python train.py --num_hidden_layers=9 --hidden_size=768 --num_attention_heads=6 --num_key_value_heads=6 --head_dim=128 --intermediate_size=3072 --vocab_size=16112 --hidden_act="gelu" --norm="layernorm" --norm_place="pre" --norm_eps=1e-05 --positions="rope" --rope_theta=10000.0 --rope_fraction=0.25 --qk_norm=false --attn_scale=0.0884 --bias="all" --tie_word_embeddings=false --parallel_block=true --init="trunc" --init_std_qkv=0.0266 --init_std_o=0.0 --init_std_up=0.0266 --init_std_down=0.0 --optimizer="muon_variant" --learning_rate=0.000608 --lr_mult_o=2.0 --beta1=0.95 --lr_head=0.00392 --max_grad_norm=1.0 --warmup_steps=200 --schedule="wsd" --decay_fraction=0.557 --decay_shape="linear" --final_lr_fraction=0.05 --batch_tokens=[65536, 131072, 262144] --max_seq_len=1024 --doc_mask=false --train_tokens=793500000 --max_steps=6306 --dataset="wikipedia_en"
MLP neurons of a small language model. Each row is named by its layer, matrix (up: input weights) and neuron, and shows model dimensions 48-111. Each number is 128 + 32 x the weight over its row's rms, rounded and kept within 0 to 255.
A block is one neuron, or neurons of one layer that tend to fire together. After each block is what it responds to, as a language model described it from the Wikipedia text at the highest values.

L5.up1448 [118 137  98 118 155 145  94 115  68 119 109 112 150 129 166 163 132 142 126 131 116 189 100 108 143  94 170 187 141  99 116 167 131 151 162 152 110  80  30  98 183 130 142 125 123 151 163 148  98 138 147 122 128 132 159 156  98  93  97  66 185  82  55 167]
L5.up2386 [ 96 226 103 126 134 128 119 132 124 131 121 100 157 120 174 151 129 105 132  80  61 123 157 178 167 110 147 176 128 138 138 121 133 138 111 133 120  81 142 170 111 120 125 143  99 145 102 111 191 143  71 251 109 144 129 177 152 121  97  79 197  61 134 181]
Responds to: Table cell separators

L5.up1704 [ 90  57  97 124 138  93 147 120 116 131 144 115  91 140 173 165 139 125 133 101 117  53  91 139 122 145 130  96 101 198 111  99 116 131 100 185  91 164 140 145 137 143 142 148 147 103 111 143  96 111 103 150  94 107 119 160 155 141 151 190  57 125 100 120]
L5.up2432 [121 106 140 113 107  95 182 133  87 131 174 167 103 133 151 100 147 123 143 144 105 102 109 157  87 135 124 167 132 143 107  84 104 142  59 169  85 166 151 110 113  78  76 179 172 180 136 135  94 173  81  76 124 148 146 155 111 127 145 114 147 128  96  99]
Responds to: Participle/adjective endings, table pipes

L5.up523 [ 62 154 147 198 127 132  72  94 144 140 142 124 169 122 125 135 134 158 152 163  60  95 124 143 120 114 159 163 181 150 127  88 121 106  96 122 156  71 100 103 165 127 106 113 112 111 110  73 122 132 160 171 156 117 159 167  49 118 120 105  60  84 128  95]
L5.up954 [138 216 109 132 106 105 149 192 139 193 106  61 151 124 122  75 140  97 134 104  94 125 102 109 134 143  94 145 128  68 108 108 177 116 139 147  93  67 168 141  93 150 183  82  93 195  62 109 128 115 152 104 179  84 105 118 103  83 149 100 148 149 134 113]
Responds to: Crime and authorities

L5.up29 [ 97 172 180 138 130 129 124 116  80 130 104 136 105 149 166 149 142 177  88 148 142 170 121  90 136 144  57 124 104 141 119 129 127 125 114 108 149 122 114 127 133 137 106 119 129  80 181 141 110  74 118 161 133  86 127 127  91 154 108 136 128 117  57 160]
L5.up797 [ 56 163 146 117 137 147 200  86 147 113  93  84 126  62 151 161 160 183 178  96 170 178 101 156 108 156 151 110 210 104 127 140 188 132 156 110 173 117 133 161 114 144 120 131 139 110 154 129  95 102  93  81 137 123  77 169 187 150 114 103  77 152  85 174]
Responds to: Clause and segment boundaries

L5.up252 [109 100 120  80 123  81 188  83  91 140  81 107 101 152 140 105 144  61 114 137 173 142 138 116 107 152  94 130 114 107 127  70 167 133 131 137 146 104 210 207 158 159 153  95  72 164 136 181 120 110 125 122 141  90 142 209 128 128  63 109  78 142 132 113]
L5.up1775 [ 83 134 172 163  64 183 140 136  86 116 132 143 139 150 189 149  92 101 124 124 134 173 167 129  96 172 148 162 167 210 134 111  71 138 145 117 156 121 111 139 195 152 159  90 132 111 180 103 145 133  97  97 134 166 140 125  96 150 106 109 135 139 164 101]
Responds to: Al- name prefix

L3.up102 [151 158  74 161 119 145 125 130  57 162 101  41  71 157  85 129 106 102 106 101  75 171 168 100 171 117 155 186 111 109  69 127 137 137 101  82 125 134 114 169 167 178  50 154 147  85 126 134 126 136 134 131  67 154 162 109 172 116 103  87 179 158 123 140]
L3.up110 [151 133  82  95 128 123 130 165  83 100 125 110  64 115 135 174 158 143 148 120  90 149 143 109 125 108 153 102 105 149 117 122  98  80 125 128 100 158 121 144 131 138 110 204  91 123 110 117  67 122 139  76 118  83 183 104 157 133 112 127 114 150 116 105]
L3.up527 [120  76 113  68 147 145 167 168  93  81 145 143  79 153 159  90 129 123 148 140 117 118 142 117 135 203 177 175 190  83 159 115 118 124 138  83 114 111 127 183 115 123 113 120  96 153 153  93 143 171  97 108 200 169 126 145 127 164 103 126 112  80 124 144]
L3.up1056 [173  98  94 111 112 148 173  54  69 130  92 116 114 115 148  78 190  90 156 110 119 133 160 168 136 103 125 144 141 143 126 113 101 151 103 133  57 176 126 125 143 129 111 138 154  93 112 144 119 178 143 154 110 103 161 133 117 166 109 112 104 150 158 100]
L3.up1326 [145 123 108 112 174 124 123  95 104 198 110  86 125 131 168 106 131  84 150 107 157 110 106 152 100 111 123 134 120 151 175 126  79 140 145 136 141  72 141 113 131 109 124 170 161 109  88 134 114 169 164 136 133 127 148 112 129 136 166 110 121  90 144  59]
L3.up2181 [169 142 110 179 152 125 136 124 133 146 123 138 145 133  72 120 146 120 157 120 118  98 169 137 129 146 111 137 100 155 172 136 124 142 140 114 109  81 142 131 137  87  30 144 129 117 136 117 112 106  95 134 181 150 150 126  81 148 152  90 181 159  64 142]
L3.up2339 [204 116 129  66 136 122 133 148  82 142 203 203 195 154 124 100 147 166 138 129 103 132 154 210 148 102 103 115 141  71 137 158 165 109 104  86  89  92 155 157 161 113 118  84 188 146 100 171  58 159  69 141 167 132 175 167 110  91 142 102 100  76 150 104]
L3.up2354 [109 123 150 144 158 123 140 168 135 149 155  88 146  89 147 161  85 130 129  27  99 158 108 124 160  84 149 112  97 125 149 147 112 102 173  79 128 104 162  46 157 199  87 135 131  98 155 140 140 129 130 182 105 116  96 171 127 142 111 107 124 137 193  79]
Responds to: Clause-opening wh-words

L4.up403 [121 152 113 116 179 174 113 114 207 106 138 161 115 122 105 123 115 109 138 161  90 132 193 136 150  96 192 140 132 125 159 153  98  99  91 117 108 162 129  95 191 128 157 102 170  93 172 159  77 142 114 154 202 161 128 122 111 166 113 157 226 136 120 132]
L4.up451 [159 133  96 119 110 116 106 117 137 184 153 140 157 146 101 168 118 105 133 147 114 150 157  75 134 112  99  83  80 137 130 137 153 139 151 155 131 133  73  85 156 111 112  67 168 145  95  88  53 129  68 123 175 131 113  86 140 115 111 179 132 161 172 128]
L4.up1754 [147  92 121 171 132 125  74 130 122 123 124 108 140 163 158 172 111  79 134  91  69  78 146 152 151  82  83 127 130 115 111 103  90 132  99 178 159 171 185 116 138 100 138 165 116 141 147 101 167 103 116  91 118 133  91 152 136 106 150 143 141 139  90  94]
L4.up2857 [102 157 101 145 126 115 146  65 113 128  77 165 165 113  84 174 142  90 158  97 147 123 229 126 107 131 141 138 165  72 140 109  99 141  96 133  66 118 151 120 129 113 183 154 104 130 127 134 129 105 135  99 127 106 174 171 119 102 122 111 143 149  92 164]
Responds to: Predicate participles and adjectives

L4.up1123 [133 174  99 108  93 149  98 163 135 111 132 101 149 128 140 139 119 149 148  93 184  95  73 102 109 138 113 146 153 109 104 113 167  65  95 146 162  55 163  73 218 205 120 145 134  82 131 211 126 149  80 129 152 126 158 143 152  90 118 181 130 102 136  91]
L4.up1140 [126 149  96 112  94 178  89 112 188  90 112 104  60 129 149 169 142  45 142 151 137 161  95 150 117 133 123 102 189 107  56 179  75 134  89 103 186 101 120 141 199 103  90 145 224 138 119 107 135  90  89 119  90  89 165 150 107 105 143 189 114 147 149 136]
L4.up1243 [129 196 108  94 152 125  14 124 175 120 184 101 116  88 145 120 157 123  81 159 148 105 147 115 173 151 137 134  96 113 114 120 156 146 135 119 143 105 123 132 137 132 140  87 149 195 149 168  98 159 148 104 123 114  92 118 125 138 115 173 145 118 134  87]
L4.up2135 [125 146 160 112  52 127 134 130 184 112 136 179 114 132 123 121 123 177 146 116  95 134 149  99  75 157 122 120 113 163 140  75 124  69  91 167  82 183 132 122 113 164 122 157  93 184  92 140 144 123 146 127 158 147 153  98 169  76 105 142 117 115 156 132]
Responds to: Structured stats list and table tokens

L4.up0 [139 137 118 145  77  87 113 107 130 138 115 123  84 109 160 149 107 147 127 132 158 109 143 203 120 126 122 140 134 149  81 117 106 180 125 157  60  69 133  92  96 165 122 141 126 160 156 116 145  77  80 132 137 114 124 108 154 114 140 101 169  85  95 169]
L4.up1571 [129  73 113 133  91 106 145  81 123 161 103 135 139 145 156 147 102  89 127 136 109 109 162 208 113 134 119 142 169 133 102 155 149  92 138 152 190  96 161 155 117 103 126  97 150 149 139  38 136 154 139 127 110 190 150 182 155 101 164 117 139 134 141 135]
L4.up1930 [122 125 116 115  96 125 105  90 147 125 120  77 129 148 120 127 156 195 173 131 130 140 108 103 122 110 125 124  86 169 147 200 126 141 127  96 110 148 185 115 175 148 151 114  82 139 167 141  85  99 180 148 163 123  85 125 134  89 114  88 105 108 111 108]
L4.up2402 [175 134  97 153  97 122  77  82 134 107 169 113  79  92 124 135 120  97 110 154 167 108 186 131 105 151 128 118  91 149 130 182 102  96 156 138 132 127  87 129 117 189 115 139 146 116 168 118 140 125  64 130 133 132 101 132 113 149  98 137 204 133 120  42]
Responds to: "as well" completion

L3.up571 [ 81 115 114 100 138  45 164  52  89 190 117 140 122 104 122 163 175 100 121 119 114 145 136 120 149 138  96 150 121  89 118  72 129 192  88 141  87 127 107 130  86 100  96  38 108 118 159 132 185 178  98 166 183 165  74 149 112 125 117 152 156 123 163 152]
L3.up624 [199 133 120 136 128  90 107 118 103 189 116 125  74 104 165 118 109 101  89 139 123 155 148 130 107 195 149 123 129 131 100 166 122 127 103  97  80 153  85 125 155 139 173  82 142 119  94 115 182 140 130 114 169 167 132 166 116  80 153 142 147 146  95  85]
L3.up726 [171 169 127 110 147 140 150 108  99 100 137 163  84 152 107  84 118 102 138 117 133  94 140 158  84 103  86 192 122 164 179 123  97 149  48  84  88  97 141 144 129 130 127 159 125 147 147 173  98 162 198  94 121 141 125 133 162 150 156 166  96 107 126 106]
L3.up1290 [114 136  92 113 126  58  80 145 162 194 110 129 122 115 122 149 144 135 109 149 132 123 160 131 166  77 165 164  94 147 105  83 123 101 140 134 114 179 114 115 124 125 132 140 110 146 179 141 143 115 115 125 185 107  97 115 155 146 131 135 113 149 151  75]
L3.up1633 [120 126 155 148 188 100 146 108 144 175  74 170 122  95 178 129 142  50 132  71 171 155 128 177 141 142 104  87 177 126 174 103  29 116 123 131  66 121 130 112 142 140 120  86 195 120 170 102 172 145 105 130 159 123 129 188 128 119 166 153 131 118 143 106]
L3.up2045 [105  46  72 198 156 138 110 143 120 139 129  86 112 108 174  64 110  77 164 146 138 129 167 148 168  82 140  85  87 103 158 120 143 157 125 146 144 138  64 161 160  90 160 142 165 113  70 126 175 112 121 108 144 138 101 177 120 161 146 138 190  87 155  94]
L3.up2278 [147 167 168 148 113 124 105 137 164 127 139 154 133  75 163 185 196  85 147  81  88 106  94 124 171 132 128 173 123 126 138 103 107 125  83 146  66 110 115  98 111 111 122 151 140  85 141 155 136 138 105 115 146  78 122 144  99  76 183 131 101 102  99 143]
L3.up3062 [207 119 138 101 153  70 216 158  62 151 173 148  71 126 145  96 133 119 170 111 135 111 173 114 145 104 163  83  69 163 190  95 130 155 113  95  88 144 177 160 143  80 139 122 149 108 182 119 170 194  97 177 145 131 234 129 155 141  99 119 145 109 138 121]
Responds to: Predicate adjectives after copula

L4.up1202 [ 92 141 178  93 106 161 144 134 113 142 112 120  79 121 121 121 141 108 151 134 184  65  88  81 117  69 163 175  96 161 128 121 155  53 150 128 173 130  84  86 154 118 136 118 117 110 112 138 132 137 166  68 131 167 144 139 153 153 156 135 123 159 139 113]
L4.up1656 [ 78  88 106 166 120  80 123 132  96 145 104 124 204 137  82 123 139 142 161 140 128  76 137 111  96 148  90 107  80 210 132 130 111 142 126 185 154 163 190 119 249 105 114 105  94 140  90 130 155 135 140 120 123 106 102 142  80  74 141 102 176  72 140 125]
L4.up2292 [111  95 166 140  81 150 142  90 137 130 126 130  95  97 109 154 126 102 176 179 156 151 106 157 188 156 178  75 116 132 124 150 140 139  98 167 120 176 135 118 189  92 151 123  76 182 154 105 141 113  87 122 162 138 124 154 125 147  99 104 185 134 144  85]
L4.up2743 [196  68 116 132  96 155 155 111 143  91  79 114 137 112 159 177  98 138  78 138 103 150 153  95 131 147 106 108 115 126 124 101 147 119 189 131 109  92 134 165 131 153 120 116  84 126 121 194 132  89 139 186 112  98  81 124 137 175 152 102 143 110 118  97]
Responds to: Mid-word name fragments

L3.up413 [128 115 124 181  99 148 117 120 149 208 112 117 179 172 117 160 179 167 151 172 141 154  76 181 161  90 109 142 105 138 101 126 158  96  30  97 147 148 148 111 130 104 162 149 112 176  84 137 171  87 167 163 130  91 187 100 113  69 182 112 146 107  99 133]
L3.up642 [123 104 212 103  98  80 184 133 137 123 117  35 195 141 128 103 108  96 130 182 113 118  58 140 113  83  66 179 134 128 177 107 147  61 103 116  93 122 147 114 121 132 144  87 112 165  76  86 118 139 113 146 112 145 180 144 150  90 189 132 155 140  85 132]
L3.up1606 [130 160 105 101  82 135 149 195 115 172 136 113 114 119 101 173 122  55 209 134 155  97  92 172  95 131 123 126  76 112 118 119 161 138 129  91  97 104 117 105 154 132 133 119 134 146 161 135 149 113 106 180 112 129 154 116 157  95 119 114 100 136 112 116]
L3.up1880 [ 80  95 154 119 115 169  78 165 142 171 127  49 105 123 131 154 146  75 136 156 134  95 207  97 105 125 114 137 101 147 132 143 133 150 117 139 118 171  50  93 148  92  94 118  92 108 148  87 115 170  98 110  97 186 163 147 103 129 119 105 127 154  91  88]
L3.up1967 [116 200 125 113 133 134 115 125 162 101 196 116 124 115 153 102 129 117 158 133 121 113 138 131 121 144 136 100  22 146 182 176  69  85  96 104 163 124 144 114  69 103  83 154 169 122  91 141 149 148 145 180  70 179 117 159  77 117 120  73 108  95  75 156]
L3.up2033 [132 152 120 143 107 158  77 150 106 159 206 125  79 164 127 109 170  94  88 130 120 111 152 117 133  77 147  95  79  54 151 153 126 132 119 156 186 152 102  66 122 157 179 106 174 120 133 144 131 156 140 129 151 196  61 164  98 133 114  87 152 166 125 131]
L3.up2434 [108  83 158 122 135 103 199 163 173 159 160 133 143 117 143 144 128 165 121 153 121  97 111 186  83 100 141 149 139 171 106 133 103  87 119 162 167 125 133 114 117 182 131  92 129 107 150 102 139  97  95 143 130 100 198  52  84 178 136 160 136  78 131 100]
L3.up2519 [160 162 155 109  87 119  97  90 143  64 181 150 106 117 156 115 142 152 115 192 106 129 113 170 131 168 110 127  81 102 128 133 119 128 159 119  83 140 136 178 131  96 168 137  49 147  94 115 101 122 136 102 177 108 162 148 160 150 113  93 125 167 116 101]
Responds to: "as well" completion

L4.up150 [ 77  76 109 184  90 136  85 116 153 124 158 152 125 121 142  57 139 102 162 112 108 126 124  95 166  96 195 127 124 119 112 116 162 110 143 117 100 180  99 151 196 151  90 119  89  60  67 146 197 134 151 105 166 111 137 181 121  71  83 132 110 137 148  50]
L4.up652 [160  95 187 183 137 127 172 128  87 134 180 146 135 111 152 128 127 122 118 173 127 200 165 139 136  89 154 151 129 158  95 116 117 142  71 154  64 215 132 144 102  88 117 128 140  85 134 140 175 130 110 145 107  98 154 180 111 107 149 126  90 134 145  42]
L4.up1289 [108  98 125 151 124 152 149  99 108 143 184 121 162 156 116 162 123 120 169 165  94 130  56 165 102 149 162 121 137 151 123  97 180 176  77 167 124 204 159  51 100 114 103 176 151 112 168 151 154 141 141  83 135 189 124 156 120  72  88 126  91 118  94 123]
L4.up2789 [114 142 119 121 177 136 143 135 127 168 114  82 201  83 147 113 110  85 152 164 116 168 120 136  90 103 134 126 192 125 136 181 182 115 145 133 100 132  85 102 179 120 147 123 173 133 108 158 120 109 119  98 146  57 141 206 115 121 159 135 108  90 140  53]
Responds to: Prenominal adjective endings

L3.up147 [112 128 122  98  90 164 111 145 126 167 135 106 131 121 134 131 168 116 129 188 160 113  60 100 140  77 107  97  72 213 129 139 159 154 200 150  77 152  87 140 199 135  91 169  87 135 115 114 144 108 141  91 158 114 119 141  78 128 184 127 109  73 109 112]
L3.up932 [111 116  96 100 121 144 103 138 138 176  95  85 147 126 145  73 101  81 110 112 148 149  86 142 102 114 140  86  86 109 106 110 103 175 119  81  91 126 129 137 157 142 114 144 165 129 146  99 158 190 164  93 100 146 130 141 103 150 113 191 162 154 144 142]
L3.up939 [179  98 121 136  94 142 146  86 168 143 135 135 111 141  62  86  80 141 139 136 146  83 162  82 150  93 201 118 104 130  63 139 139  93 137 136 147  82 172 101  91 104 116 102  98 145  91 178 151 144 131 120  57 103 134 145 132 111  92 149 182 130 165 175]
L3.up1722 [102  73 140  71 149  99 133  91  97  79 155  49  91 147 158 135  77 176 155 150 165 170 208 136  90 102 105 136 101  92 142 101 149 169 101 120 128 107 145 149  99 148 123 142 163 136 143 154  99 105  92  86 153 125 122 101 108  78 140 131 157 100 160 149]
L3.up1932 [144 185 150  79 135 185 135 146  79  67  89  79 124 126  92  94 145 157 101 124 130 138 109 123 121 132  35 103 144 118  67 152  15 142 174 122 120 126 175 116 156 181 127 109 144 145 101 138 108 157 117 125 110 150 130 103 119 122 157  98 164 126 132  75]
L3.up2002 [127 162 131  59  81 154 111 129 180 150 146 128 142 171 124 100 126 101 169 113 106 115  98  81 101 124  81 134 103  92  95 117 160 120 120 164 110 121 118  70 123 109  95 119  94 118  87 156 101 122 154 131  99 135 140 102 100  81 164 114 168 142 135 150]
L3.up2322 [ 89 114 161  90 163 146  92 142 125 141 106 132 132 108 151 195 152 109 126 107 114 156 143  75 123 135 128 161  94 160 119 159  79  83 128 157 112 133 119  68 152 144 100 166 111 142 134 150 131 111 111 110 146 102 142 133 111 131  75 163 167 104 165 128]
L3.up2357 [117 131 147 120 101 134  64 172 140  77 130  90  81 176  79 128 153 150  95 103 110 154 119 123 138 161 103 111 102 154 137  93 145 115  90 176 104 170  91 133 117 123  88 107  82 126 109 124 145 166  79  70 131 181 153  95  97 141 101 128 125 104 149 165]
Responds to: Away-game "at" marker

L3.up315 [160 116 119 148 111 187 114 105 121  62 122 127 138 157 169 116 140 133  68 155 158  99  72  79 158 142  93 169 155 107 153 115  37 191 113 106 146 133  68 114 180 115 176 162 146 152 148 106  63 157 157  99 110  95 141  82 119 143 100 221 192 143 102 123]
L3.up316 [117  71 120 137  63  97 145  91 129 145  99 127 129 131 156 148 158 149  98 157  89 182 111 161  90 116 121 130  95 125 116  77 125 143 121 143 170 131  89 134 143 111 120 147 131 103 159 126 138 126  87 144 102 143 164 144 150  98 145 155  96 114 128 151]
L3.up457 [155 112 139 174  80 123 137 136 115  91 108 130 101 163 142 145 109 114 107 114 108  78 133 162 104 138  87 140 128 159 134 161  68 171  66 130 105 145  98 123  96 138 161 134 139  65 124  96 137  96 118  90  87 168 125 195 152 131 109 164 135 152 158 192]
L3.up596 [113 125 151 190 154 122  99 139 126 155 121 150 130 131 119  80 153 121  81 106  41 126 160 174 101 144 167 134  84 144 135  96 128 127 102 181 143 211  90 148 134 142 132 155  63  96 135 109 120 193 185 144 162 159 158 170 135 140 102 179 102 144 158 184]
L3.up616 [ 58 158 173  91  92  97 110 147 102 151 156  85 111  80 137 200  97 124  71 136  86 128  86 106 106 114 101  94 135  97 140 130 155 136  88 182 153 113 122  92 123 173 134 113 120 195 156 100 161  49 120  92  88 168 150 139 109  59 118 126 114 145 112 137]
L3.up870 [148 138  63 156  61 147 106 168 144 100 125 133 153 122 137  96 117 133 154 127 135 113  99  93 174 134 150 150 100 125 118 158  86  95 111 103  65 137 121 107 132 104 167 168 145  99  47  90 152  88 172 176 130 148  18 133  24 101 124 131  94 149 133 124]
L3.up1889 [ 84 118  96 189  79 164 163 159 161 135 157 189 130 130 132 133 165 103 115 111  77  91 105 154  97  95 136 132 129 150 100 117 102 158 128 129  94 172  66  99 106 131 102 144 121 114 120  98 171  80  97 144  51 142 150 133 172  81 146 174 197  71 112 164]
L3.up2111 [139 104 104 105 112 216  69 126 133 117  53 111 134 139 128 127 147 115  79  99 133  94 105 104 132 102 132 102  59 121 114 165  46 114 100 128 106 135 143 118 136 159 105  83 196 119 176  79 150  45 100 131 123 149 108 171 142 156 178 172  75  61  94 149]
Responds to: Mid-word fragments in names

L5.up646 [149 140 143 159 164 180 131 103  88 130 130 167  88  94 167 117 136 114 126 113 177 142 116 164 162 111 136  79 153  60 150 102 130 145 203 106  79 168 184 105 128 127  71 135 105 153 146  51 164 130 210 158 184 160 133 147 159 146 156 137  74 102  67 168]
L5.up899 [ 91 120  58  99 176 179 111 115 158 148 142 178  97 151 121 149  82 135 162 153 211 137 131 121  98 125 119 115 119 121  99  97  92 144 110  85  79 101 119 117 118 177 138  97  89  99 159 160 101  69 128 141 192 132 148  72 121 102 124 150 111 109 100 105]
Responds to: Clause-opening relative words

L3.up230 [122 141  92 107 139 115 115 124 113  79 126 127 174 144 101 179 114 162 118 139 131 143 157 185 138 121  97 136 121 128 147 176 101  90  45 100 110 133 145 106  86 175  99 141  77  77 146  47 130  97 105  89  81 192 163 160 159 103  82 120  90 134 151  49]
L3.up302 [178 132 125 134 113 137  98 139 160 108 127 118 124 123 161  84 132 171 114 181 116 188 126 142 127 172 154  85  85 182  99 209 125 162 122 132 120 113 101  77  81  99 172 118 141 134 117 116 118 149 145 123  64 117 123 163  88 122  63  89  89  98 105 126]
L3.up345 [108 129 161  94  60 158  75 176 109 176 113  99 145  99 110 159 134 160  85 147 154  96 104 132  98 120  55 141  75 118 121 164 153 161 129 163  95 110 122 120 134 101 140 103 108 172 127 127 140 165  81 132 105  81 188 129 179 121 150 171 142 127 146 117]
L3.up778 [104 128 101  93 125 122 119 143 197 153  97 147 118 159 144 136 138 117  94 147  94 166 150 122 155  98  67 157  96 107 126  98 150 146 113 157 137 145  87  64  87  69 153 174 126 123 235 101 138  85 114 154 138 143 136 163 128 110 102 115 142 115 117 108]
L3.up787 [120 148 104 125 116  97 174 111 128 166 116 139  89 139 160 166 108 136 127  95 161 137  82 182 169 152 143 114 123 135  89 109 141 140 133  55 154  62 123 185 157 109 145 134  94 136 194 165 161 184  80 169 112  79 163 164 125 137  76 150 113  95 126 117]
L3.up1025 [134 156 144 128 160 196 107 159 189 117 110  98 140 114 147 113 119 134 119 122 112 154 122 131 111 120  79 138 150 136 157 140 114 125  70 109  43 139 131 107 136  71 130 108 125 106 175  98 117 107 155 130 138  95 140 146 165 102 104 115 176 133 127 101]
L3.up2912 [147 194  72 107 123 152 137 158 153 106 183 123 136 170 160  91 103 165 135 147 150 175  74 166 142 126 182 104 124  49 151 112 181 133 150 146 146  45 140 175 138  86 147  99 155 184 125 178  88 108 136 185 137 142  84 133  57 141 141 118 123 137 132 133]
L3.up2946 [103 125 111 167  86  95 140 117 101  96 121 129 139 126 120  93 144 153 150 112 131 184 171 144 106 134  61 113 140 100 142 121 159 113 132  76 108  87 108 133 122  87 118  85 107 186 196 100 167 108 160 203 164 109  92 143 130 207 160 146 113 122 185 114]
Responds to: US nationality tokens